Weights of a small transformer language model: 10 layers.
MLP neurons of a small language model. Each row is named by its layer, matrix (gate and up: input weights) and neuron, and shows model dimensions 149-297. Each number is 500 + 40 x the weight over its row's rms, rounded and kept within 0 to 999. Numbers have three digits each. A neuron's up and down rows have the sign that makes its largest values positive.
A block is one neuron, or neurons of one layer that tend to fire together. After each block is what it responds to, as a language model described it from the Wikipedia text at the highest values.

L7.gate153:513508460541538531448550514534487445473556515471569549533519515505555529519495463480541501449508483472532511523568440490508466441484453503546546490529511463500475453482494481469518417443519486442522481450542536504469560550492581488489450502499577554463494409464460568504486510479483482538380455531524493532536475468395500441549469585478526501520435457487521440512545526472516507478431523481498515508548565486464516450495572495487491494499532513463
L7.up153:486590526457485548476544496456490493538526502604501507458523574485529515483581487546440449549518505494545460472494549499543466512504524505448518506559529467544538517533502507440496497554460546503493454483413578501510510529540452571461458417487410523437507580551526585553535481490459524450519555518487526463525469485508485503546529509555486388478477490435594418537505522502495577536472544506528541541461539533459545524442561454500460507535448529573
L7.gate342:472494610480458461487472493521484514482535548552463452475504497564579520465490471522544456555509510442455459547461547443474497507499520512557510449529541648532454457493449527514462545493458532450501474518452470477501494505586514478506509465512553556473455452468598474468527499516556498388489518497521519577504527540508500546542546527477486419571466491518496466505543518521546532510459470494504516517477471538487561513469433569581573515539514489481
L7.up342:492550562526504512519497470481428491500563440476467464567496526562503527535495586507574500514455447468417478424463468523527475589564507520551530486503488536502550474491535471447480471484510520556448549525448560476491507453552497499454567455495522478465420554475515502549557469520543453485520495503487512456548513464514583496458523530485480504511525491507418558474491464482498526503514532520438568441570539542463524478569497517509514527450540452466
L7.gate397:463495528517420447534504497503451486529484508453470557546488481476541430556524581490483582545519428535488510464553510490516531470534446553438458543486521497483414515514504537529447535519425473580492484423513492473501546563541397500514512537526506458519482474547504544453518436493522478494479502389458516498520607544453550508559515536423472477561396540535500500456487531470495452434522489554538536496407429488461488469517525556484504539497558504514
L7.up397:516516526531498477481490557473446502520553541527485448537498532433455474482431470558478540510426489458498479489525484497522474508497512449523543456510499498506427520486498504435523584512482494530495473538515435493508534596541501547513410490469440548515500385505555531518497442411468540576452482504475516571500484505523508526513596527549528474469528491488470451517491401517568532474515484529458503510484548519472474507503503550486506548497495435550
L7.gate425:448461516426566520493497424505461561505490500548485462517422542502507470501525545501626467528468484504494502507540487517557502405472467490597516479562524465544565477484563526521529534512417471484476524509419495479507448589602535485490488477503506447455476570580529512488469476487499528509466466448498524496491517489461471497513465451487480498402503519489525450533440469519475485413467479455569500529491498496525500512544568540504473536461535460474
L7.up425:512493567591589510475441471527498482411526480484483519486484506500495500548520557520499534492395436541538418484519483547504518522500483619485548535482474568492492521498542537507466449503552432508497504505397467514518542478497537505548499518456509536534550469452424447506550503443613499546493587527548508516458483496557582509497436532503510509533491485451492515463394537576519531497544531539527504481480416470544533548509546479460577462581549453451
L7.gate465:484557573496446437547439484443466445579438498502499453574558493558467538544498424480482499524436457496487537508479502551497472516436494498505514547553514510481515605474488469573496507485503435501461531551454471520505490566536456489461513524491444521526510431513447434477457481511498516520501495503420513484510538522430529475552517517508468488502487509600496492512482557520547473474563506535469490490455524516478466500445564489538511477457486499501
L7.up465:442516500508526546504519508500490548554539545418472440480583477504583551445535467530503497501489504550457471519511491516564533488604543462492528474464532591557416568436558523465538574516528508459466484478477472484487472456411514503502516450514466478612513398480562569513504517536540539440484425563511432474440553545519575426505482562451532517605425547565597513500499506394557528509487483485471528468516494474493456411541539523443512511408531506455
L7.gate531:463456484494506538473452510486498490488522451520518520533438446590517543556575527474555464540482367531540532531469455493485497508522508453501511486512416619520446526550503503474484542587490535485435463417557493451476509505495470514494542453517571485500495493495531446493543486502542541470405437527555521444496529532523552413456547538559524497494513487535414518513420521558509444484508563452477510571494507423436467453440551501462574449501603478553
L7.up531:512497496518460451529482496571480489477477479521453426503535494478448496488511525553493525455434456448579465495484519524556493499509452518464535480485507502562567529472491480508571526511488526513492507514485459483492519439485485425500519473482560515481529420522521524466521491505556520482491464471455523507473471519555471480472513528540491557418496451561515492482474468528504534481485544509515490494456490483464457610453523430494481470522545493541
L7.gate680:509525490441492514470481445421526487529512490403490507451459491468552578417577487527512550492379481515560476501480521540520567475512441528405496527495535567497510547386526574473436493527478518503451539442492521485596517487463492424488414537524468522477470480590524486530554517485514538492490484564471579521467560530518537526540529528564528513532535557430471444498468501482524542447466448498489480562547480538498539483391588443560512517436503437480
L7.up680:505486458496487498524543478528510488501553507537433480496525580496511574435514487526467537541455458581442470541539503513541536423556564546407531475528429517565491451503521474503443464469392513508495456519439472424502533534526501456543478520578558507480510478492450477485502509560497568511523507510519551549499528510444462534532442568506478500448532430515506467471440479580542510527499463511494523560550545544482498535458536487507495564537501509506
L7.gate798:450536531531592524452466460485535471408528540450553522509477488491450518515452554508521549460410482481557457494447456495489507476526431491492474534462519552531536523482551466510471514548470533555490510473437564509466484496548503460513501466514490471558516433598454480449545546519509532435433478436503523513520484543454464543558483515536567416530472531537517539448504566492464521547464616445504487486538491575490498510494521449492501487409524515510
L7.up798:444508580509516465482490503525432418422524489477484518476473495488478568529470544506591498455454455532509529488516501472502505530477444483449468555519490544550535523513524477490480545499455442486508491506414476478464529455505522467495517513484476519551522418612496517513558549492565523444443474542544493533525448484441487557531489488546531449535478488507482506506473575546453559553509597431540458488501537528529514551544542437473492507413529459490
Description: Numeric digits in quantities

L7.gate100:487518409436476524489470483487578502467515485589521487602528459472500466517449473526564514447515461514501563525478469501540539497537503521535498502521534474475507452525458546446479550522461506484456521464485466463534477462469505502517526485514469445518522540484499460491542544531485457476430506554505453417520445516455553477553473457453472524540525475484461501433538513521492515540473505438427483522496495485501419433489563519509458492541530558562
L7.up100:530524522456479485504578508539516507533515506454453456566530495495460477506508448522499570525499501533488517513476491534454495578489465505499424570491436463546591507466432503514508530556436489438519501520431464463441487441403537532503520506455489492519481525535438511520459572549498432533482507503507530565494502421399516533537497504528517540515483596528502571512484445425533510511503491608410504508525536526540498503477425516432466462441553493429
L7.gate147:475536520510485452501532543520536504548488424500476495574526515511543566469467446500536519479540458569481610492475519511497431485520468530490576498431475552456503534488512474500450516580485512504527562532496467455584465545446420441513596504558456517509476530508446478555562515499540499468499472496547501577482515539505534457491481464489503521521540492514503481423493465530536523503543506489457563465530519499508613559493501441509523508539510550503
L7.up147:590512488510466523504575532534480548517511502511555531442478436489513465456476462551443526499532468536546521513517515495485451480503488477472533556541465500530513439476448532499563443580477555440571529510590424483509504484481525516469491529454533485502511527490450506534530477536595484433573462501541571553527534413428496545454492501551491511470552472467477519396529458495538460501512528513478539432474577517566493498491550509536504482519466493519
L7.gate208:488509517480496492493533533432534538600494444473514423465402528538524541545500482458574512516493548526458515451548504567409500467474508435527495476493527479497532512506461447532478496525435501527536473544513410428485520480474511522553490468539496505498564489440517474529482477519490471470488519456544567485498526447483520504495521454520496439485540535494551444571539523513516518523541473511492449514575597516545504517436490490472472504532579519465
L7.up208:461527442457561455510562514506548464587555504539525514484497538539411529439510489522514457565443500525529525503409487506546539419535515508533470473509482515502511503447501473495515464567503474509533532479485442563539492439464521491515487495537504532519500450449470488523537487480491491435478501483544536517494465413533510524507544538502535457488510469527461446564431455464410470549557517462408516544562522579561522476453544458449506541437453501543
L7.gate231:508518417566449516488442546458564527528521602520475500518518481513560481515493415427441518437557548463427551509498473566493465522421493511511509527498534441511492538529502541491510474441474501438465530501473536480492532521548531503639482537530457560499516482435566471475479486529508511572458472558469490464550552481530529498521540450465468525480500515597462488521511497387483569459542517504444514495501548520574481479511459542513491462495492461537
L7.up231:508473489542473509516502530529425559505458471486476545507539487445553459449540489477480475416474478582550553502552482464483533525519443545495452488495509493526476516481476522500526512494524537489489585508498458521546527519508425472542539504432541468392466496433576468511466533487571543501449485596486522473442427426476515497437429529520456469490519526551493475460523510462530550502509503485453519502581527491543463463483555556532556542486509499479
L7.gate385:490503488522459555567490517454565511543526515493419510507556516499454519484447512383606529482525438549502494518449513509480580536451523449476457507565523543596518567457561487558512575455537514473488544537509433529469476497471459503501453543466470483479482435377505485489433436458519556486497404548529488595516564417527490493515470406543468531478458473505586431534491542515584553502461471560510517449507548524491533595450542513539565503480487456473
L7.up385:556504442455427559569478548446536511554485540487485460496529482463474499486491478407582523539518478554487528507444552476490554515426549459442417518523507558559553529441560481526500567490507521494513567519562473568519526484431477508540464564462467546518464422442456461512447437497480507439535479505542412579491550480512506493494436456559510554505437450491599439548501543502547511456511464561494476457532508534496512604474517561508595490500468460513
L7.gate951:509463498439541510513531467492587507543457471519546490494548478434537462504568389561535491514510529531541532442492591516510470499535482505514431496521478528495485510504520552460508508511491455434537566449484473482470534477455478476517489444477528499451546583485506481550541513520398541487487597541528529488427536401472478563458540490504475467455502462444531486498602484479555484485466537460510543560553522503494447548509499525554500521469469531515
L7.up951:481456437460473494521535581516623474529539487509481518551496439546549517599454437576513550540524511502529518542496482578453505571404514500514451476458517513505466595501507477465511595489499424550475522494530510424481458544494447522509441502457520502480558520432531500486557551530460527466499497478551482462417494504471495478534486494519492486480496480403529442516467582468562477465507527554462516546476478557479460556531473485493436536496536510494
L7.gate1005:478564467524544474470493482580480548477503521583507512463459479495445451436485515574519526553550426483481546519494520496505434584425471544532420562454415472516475516456471570535504477498540548526561492523481513505551520436441541514442471500522502466540557447481464510565478545591442440513496495478502500539451511541492577500509541572445480519489551489475500456491536512456455511524431514518458511545437572429479491444503528494625497538464546522489
L7.up1005:538509531425495523493574520513483533540529433458467460527495455589447476465467534431473470490528522527489494544462528473510482450439577511541479425534451523447501545463502488430505524450529516481491524495515470507481502502485550516462459504429493482536440591473549473490586544502506492476466483490535430523463475493482487481514488503478470551502514462428505472424455427401501610432536474531527503560490461578490413542432542419472526577513495481447
L7.gate1215:494406458475603519481504530545542562435495568456501525540495508438560491500510530474469508500502510497468504486496459499471520513520546463475528482515464557500512505548463410434498510542545481483511520433492506446568531472525499529470495521469517579474459523517498483560501510508480527589403526517426559508453448472443508493503521525561546492509467447487502577532535607483532547543494505505522478541487487501551525495460545482507487462487522443477
L7.up1215:479487527511453452466517497521407503391466525476406524522514523524506488485547540415493493492527514489521502525463474369546459471524495559577422557496470477518493504501520424481440477568480544494564476462533561524492520431479568570578554541508548501488486491455469463494435555411506470550484548497479435494566457535472462501559501480524464450568498446522511477505527556473565563500523469456489556448502489530443475433522554482440476446447590438494
Description: Mid-word fragments, occupation and genre nouns

L6.gate254:407463551480545462565529484412417491550543499570474545556441448476540575461582456542552514588479447551549480493513486546512497512467487489533517476477474544518418550502552552440407485526475508497576485492495484474564500545518506519607446463456474539542535485605493518521512470528568528518489514392510557510516475481503492495506523552462504397482486527478446475521541511525522498479441468504452539567475572503512547492448511494481482486555508493474
L6.up254:498515546510513471514485454519578493589580525473468472546469472468409469587437523518496484526555501498508491478486480479520481527541446552500542548515546493474532554556485586503449469482513520514518483506515491468526518449461523512413469612474518422595498475468517521569513540498477535564521512528515561546512493518487520517486419551516495529555532492494481473459528462520495543471475457383467533486515535477527447535555549453535501528567511481499
Description: Quantities and noun modifiers

L3.gate379:490541575516491528485479472426453483536453470485471487408520493509475412524477497538551513512516476488546525463509471506521475456535475482504476481448489540505471479543521504434511472554527528578466495540446490499493498519551542497463458534513508592499501452493473526513525534522543441583507613480500481494488521481466461464536493557505523491482512534473587421531477438492501455468513526560493511533556492513519540480443598490483426489521502506544
L3.up379:523547499485551462465458469461494460528481430496543506473504509492506506427530502537493486580533510526526426472512561456548553487453495524574471450473509540536505465526520451501526523540447536449536527526448463501448547511464551523426509477488529557509519479519512567555512524535502542479475500488517485518492502494527508434545426494496494496476525543562498574543464482511504498450502568485498539446487614500534442513458542514432395534458478469512
L3.gate429:496563498553498512520500494485524503592490520534498525504470431523520466469422560471472516534514500469511461473530492537555482430478484510503525482520506542491535458437510490516530459498481502572518473479536502507471530531444575515513496471508574506472485504526580559447476479503523507515438448519500474478477435451412548405525468565434562479528537504522529532477466482486467477492513435526464576503458483491509485462499589513500561527551517432457
L3.up429:448456519491501484490467524484484442478457470443506506541493502460532453544451493541461547622539472484502521467558509499472470557473541510496479452491463567435512436497499507415508505582508533500483485475447457501577477440526487435482509492503526513552570451542439532525481508408501482541492457571542512484482557513463459536545521437489490492473465502481497508540464478497497601507556513494501507460565497416422425513569505495525490516514498496524
L3.gate611:535475536513504533583463475484504476575443501479530512519479494522481504466507473575528412541582484478528550486455511559498520476471479454555519524514457517461493484473557495572555461510458545558556522554452536486438521480508463440520524449522469517463514506590462473536551465510555424472516506521470499475510514453528471503537542524544500407526432519542546480523528410457572456504556509562475586504580506540492491440478501522526474482500591528506
L3.up611:462505483471466516532501460539543545527447448571477537502466489486511512563520580447490530507488566521481503460510516451412557466485470552460478474493496489574494478566519490547453476445397539503425537534483524539522472529489538454472492472491545485586505440508513542522528454440523541478487512461532438529484541515510533515453513408529485528539525531498495598530557474548465584437496517538544457490494547494420531518493559547485499530495456487491
L3.gate740:529535481499506507524529473505445540488516512537451519527466488457551464457498459528535507512408508480518466429564475556409522558525657511451537496510534518455530525506546506492511503572576441459520520479372537488555488477432491481465431551506565486513536459482506540479475490419490426579482473518535539465455513546485475494499546542556578499469545534483494479509568435418465474485545471548497544461530484473482516540493512522567499450411491521557
L3.up740:495507464570509507499515493514552557461433442537511444643462550453538497526534429436480485500453547497517479459595497503490508544524604517429455533521524504464459475522508449569516515515554497515407513495509533450553501435457466589503518513482530506550549433473556533485514489533461488478479434533512498500513442545461568512502537548605522517529507593528551410456496419464450591533504488489482547548505502492407495459540535522576500498530548460514
L3.gate1134:493491491488513563491475479492528534508512501483514516498531595465484432482536502475578543507463501486473482453463493501439527499489467450514500450444545567486483475526489522543478510511520503568521619436589489470469585518529517427491499467441545448575458461546491456495502518469554487635536431474456483501577580527483545479560452479527538494512555533550567476507520515504523506553471517494434504455499481566479509591490506567508563516478481495504
L3.up1134:484477521442553487502541536521487529473534481488616510495494480528499499461504549481477503494532531581445587455434486515485516496597502463471582509464556501424608554482484487514534466530620488491560469527466459506456520472467516524448505474503517494501540561497526499518514422472519515478528484521457456437517561520518558429463459537491579397490479497539607523435554519496497467497526478443460474514435526499497581501519508551556470436494490534553
L3.gate1159:420426459508479503482488462547471579510496457398471507514473474506459550554545472504536475471513469442468532420491545507535573492505513483502454510474506523523464499422517530509505466517414463544530529502551431536498512556491575516468560530490469556491489427514474600581477541450460503524537479542457489471545494541498531463504475546539515483503513538541561472495424431507405581502442527441496528513560571527418533490533488562508474440523524483475
L3.up1159:573505543476448534517483504498542464496454493534485518464492448437508487391524554498520570551503461458469458545485532531492565437530447540494499466565494535487491500504468522458494541425497462430502542444507510470495578462534480509412461502477494512502470455426495468488488519462522595514439500523540474417595464495539478478510538517521393490424527511480490491477442565489473511461463466449456500492543520507399433416460482519433455493519458569489
L3.gate1164:525516537574503472527477507442477557563476585526419516512508520514539490478510442575486557549504495470521421598534464600510530484487465466479491546581550561498527482506497496527485427536504542561482504514449458444547490526457540443494512511518473454555507454555491484420497447420452481518349493527529521505484543486535604503474494535544459540496525474478513406547478447476520504480514512506557545521506536476488523485509571511553452526455464493460
L3.up1164:510554580537470470487549522423465450521475518561514513518468492482465507428524467516561573531461522406504502544510510564515585472479436405508538456437521522458573488548502570533521515423459533485495586505439478511455497570550503439483517520508478519517449415575516505515527471456523523511515487509509495448495559530507548458532508523506441502510503418532533503535440499507510548533454447488488525561485531508480502414504512484445552456409440483466
L3.gate1215:503546586510555477558513516548499453446502550490453528568507486445509547541480524512391551507531580467473439453517473520518542549440576465484557509552516415499517554505464476506533460559533532464519432512470610498448475419507561604473451515415518524478483443438540506503505463555526515489486489455524501524555445505594539442432525504601467540417512538492586517537506489450512463417466508531492496474491473495462507457457468499461491464459537533516
L3.up1215:500561561526507493485529503521445565512400520450433453520453441575473523484482454514503533450565516481563550555448466502480512507481498437451528554535531473545555537418519501493460540520563538508558535518447495566481530450456518510487490510539559473564466525502528540508510502451516485549455468478488556517562479549454586483453521494517541505490522507440591431526570498466519499456550467513451471480478530476441507490479560512586524512492528492487
Description: Final digit of numbers

L3.gate12:538562527417512505548510523502391559517420505574488491512520473464512484496516544531450471455475563551508422416482555480472541516470471508558550558505547441485528455530540472454530529476559538480527503514468421505495525468500440497466581548427504520484513483473532530573518532581536541450503504449565489509533527537523434592425500429500495476503494556439475510483523458486493534479492464563495447467585484518517526500537533574427445510476514489442
L3.up12:571474452514449535463467593513504473447514523524531487601517493505451574525545467496495487470568532470492465506503477431518491407475530466507468512464540513491572513537546473460564458500467532459472524586547466480503551467504511497488526541508504615514460553433436574469413513538534518503477529495566492464539481421530527578481493530486502500472486472496511537511498547500499541480481456504452475422542493503490481523470512547497466492534545524498
L3.gate204:562504508496520477509478525510493561503523469469529527436417499515417463388560477468472478499488465424581515495481507549505503439537476535482501473498558497503525571527474476453468539508473548589509578491508524446494521532491475502535490478461508513527484505478492537493427448542485474544449514537526536594477486433480547550534497501517498551480510437514494470472541432501550538540474507489451551548475510539544533487469541576493480538595503418488
L3.up204:499470468479523547508467514506546480492521471512557506458503527492469460413537558427473480540466587505508528455566563460501519511459513482482487409471522539503513507473525447585507460537520501486549579497474481463461535455559487561525443520447531486508431479502515508532463564557475578496468490514588516399438495416479466523485486462558486472505503553501551506461506440480512570510412517578474509516493492500509458490519505396511550477599567549485
L3.gate439:515464547446499550504461532478515512440532536602535454468431494489468535570490438418501410558511501388505492498486519499464423517495454460510534529467539459462521506493504512468451478483536567410519436577526530505529489439458492530479490482535469498527453508439497494487467551503482445508503507475509492521565482501519547461522461537577554475483573572537545556480461514385506509438452563443521409477518449512503468484466513543494500578510533477616
L3.up439:489502496447473517528522515530491497518475520457491513584449485421522472467521472535502521534501451518560523488503469498478473509522505468504511502517492485497483496475528551551477485499574507530511512505474521511556488441529495562588443512433450486563480581442472498491531526467433569527505560468454507562593534519437449500497564553487537523493512578544553458527422470437493519447446511503582481534489491561462568469483447559527487447531420501458
L3.gate482:481461424506476481493488533510492538539568528522483517466507428469483548444474504406501489523523471495518480492440591477544427526504531517493548462487520497483479488487506557541503538470543533481445515511499491465468487455533474509480464478575425437500469546500517459499490455511515482372462484514510512493506589513510510493441515510423548435423542499544458494567557504442479582542468571496465490477462466459462456473557503503500576532519522482401
L3.up482:459433542397462526543502445517511460523498540445485470473472559489528401493508449454518484491566542498542478451537455474417588526519584455550415493535454501509490518469545486546509486465548546548520511454474478464446519444612467498492511579489539546538506509485462487471531503513519500485473504488515422470502477461486518469549373424498542480474483467408480522478501548495466438529515511520436518522488517500591551485468532460459484550494529506529
L3.gate678:495423541436490488550458456471431445550491502496501489455481483465447473400510393507441440517506484494462511488505543462524533555477589524482596486494493501533567484557448516489483473528559477460517545496454553519445492502491500462469520480505443551572570557453537437532466504521513459510495467509490497496573472451446523395483461464532489486452415449473479520518533558505450497491501463494561550468529520533502469554550483566483548488501461467516
L3.up678:478491525547534621556603578504535468580509455514437474436505446446475549459411495486586538471451476565533518509587494521541472492535471534486436514522458528393529479469493506477492490515540503533507408449485478463590479491452572489533469482489525472456507490503517466468546439519544439480535535470511527527517558602503581480464459494436534527518496491564502499462434533522463513490537545534520489482454536466515559502497571519467515525503451455474
L3.gate793:470484468438504560493475532456498551419446553589498505526465538446495499520534478499445536576552574543484539490492524542391511512514545500464512448583532479515455463512517455498474481502540515585550499494495445531468518538482532580504541559457487591480542544547448443465452501516539530501479534570519423501499491515453453494532419523502518547455526504463568501488415475531490609465442453491477486508504567576508484570548416524466454523465475465520
L3.up793:531508410493501561449482496485508543557594536500536496572502472476525510449534467528514511512512439477497591475511452494527546499519582439562460468529496528509537521492514479469481460508525449424507573439462498488505496459508496420510450534463495497456482455406506472547576601584495531505455544531607440517569443526489509474541424492476493541521515468515524558478520442462431550504517475460512482540456471507539419478496480477427515520498480484495
L3.gate854:416505477487462482466522473457477472490543503524398501491402475453528525473508526454551545545521453488486518517533369520507512447512487557506529514505492426467454525492461496457457543552482471541466521495498477546541518459517532504545507497495551463494537468466481453501480515523570516423460531390543462501478499494514437471580483511558463563588548547434485484475482472504468458547497466552465462431532531458439495466567569477468454478524537482480
L3.up854:485508504530511496517469480478538528397486494540524532487494504504496498550420524461528554507549507519483595476536525467470451435469553418496473440425509467455485554597492536472531470527483462465559503560477451469449484498475457468470459558512556530554442463567520454537468480554552568482494556442588474395516494536493513500512507482560575452484535538473480499503526446531493521539464465502442426528544459479402572555463593453512466473516505437525
L3.gate1076:558507541503480571536493519489537505439447576482489530459471484490461468497510458548501488485545528506485523557495480573476604546473558508483502546467507612413489549550530482554476514535468481492567500499617490466490498483452519588542488520509419485502480468432509457560445471573546481545510542571512486451449551473498467523548513487466535500465462540507539578481504503471429495505480506479496509433450520452504458532493492591539522545478505487563
L3.up1076:502549497522513502508480520520487483497478522455426454569518455473450489508467517588605405365494473517522545486532450562410507492473504485464452415451487464461497505576498454495541547530436478563568546464441562487506495501476567489446540491535486445516489517513475507496472488441510496452447438555427530498513445520523512453530509457483562526459523511510490505428491489498452550540469504475488500476609527493437497455501484478527535481475517519433
Description: Word-internal subword pieces

L6.gate386:445492493499557479516508456501524548434469433546455519481540509442583506507541381520523506558509490586546513526451521493489564493532508447490583493486427458517496502492513549499528452531556467517587473502513497492469466537494508467510459518529475503471560474514496464545490586546407444529498503496569463518510541467464500565435497434527472536458487424420551519475478574504481415455465493540471552451526558516444554471489542447540450442531439488400
L6.up386:475520543502561531490483567529531533441449473481437469556530421512562506459469517557560483478524478520537515529497508513564458568539521456487511528536487507503528525479467534429535464451519449473534530424507475528514450468480504509445480525477540513543562427404453465444500494623491490549529478546442463501498535489573532561476482557514473559511513529427546457476527491528571478465480467538468519494493439514436492545509492504503540512469484507410
Description: Word-completing fragments, mainly "rock"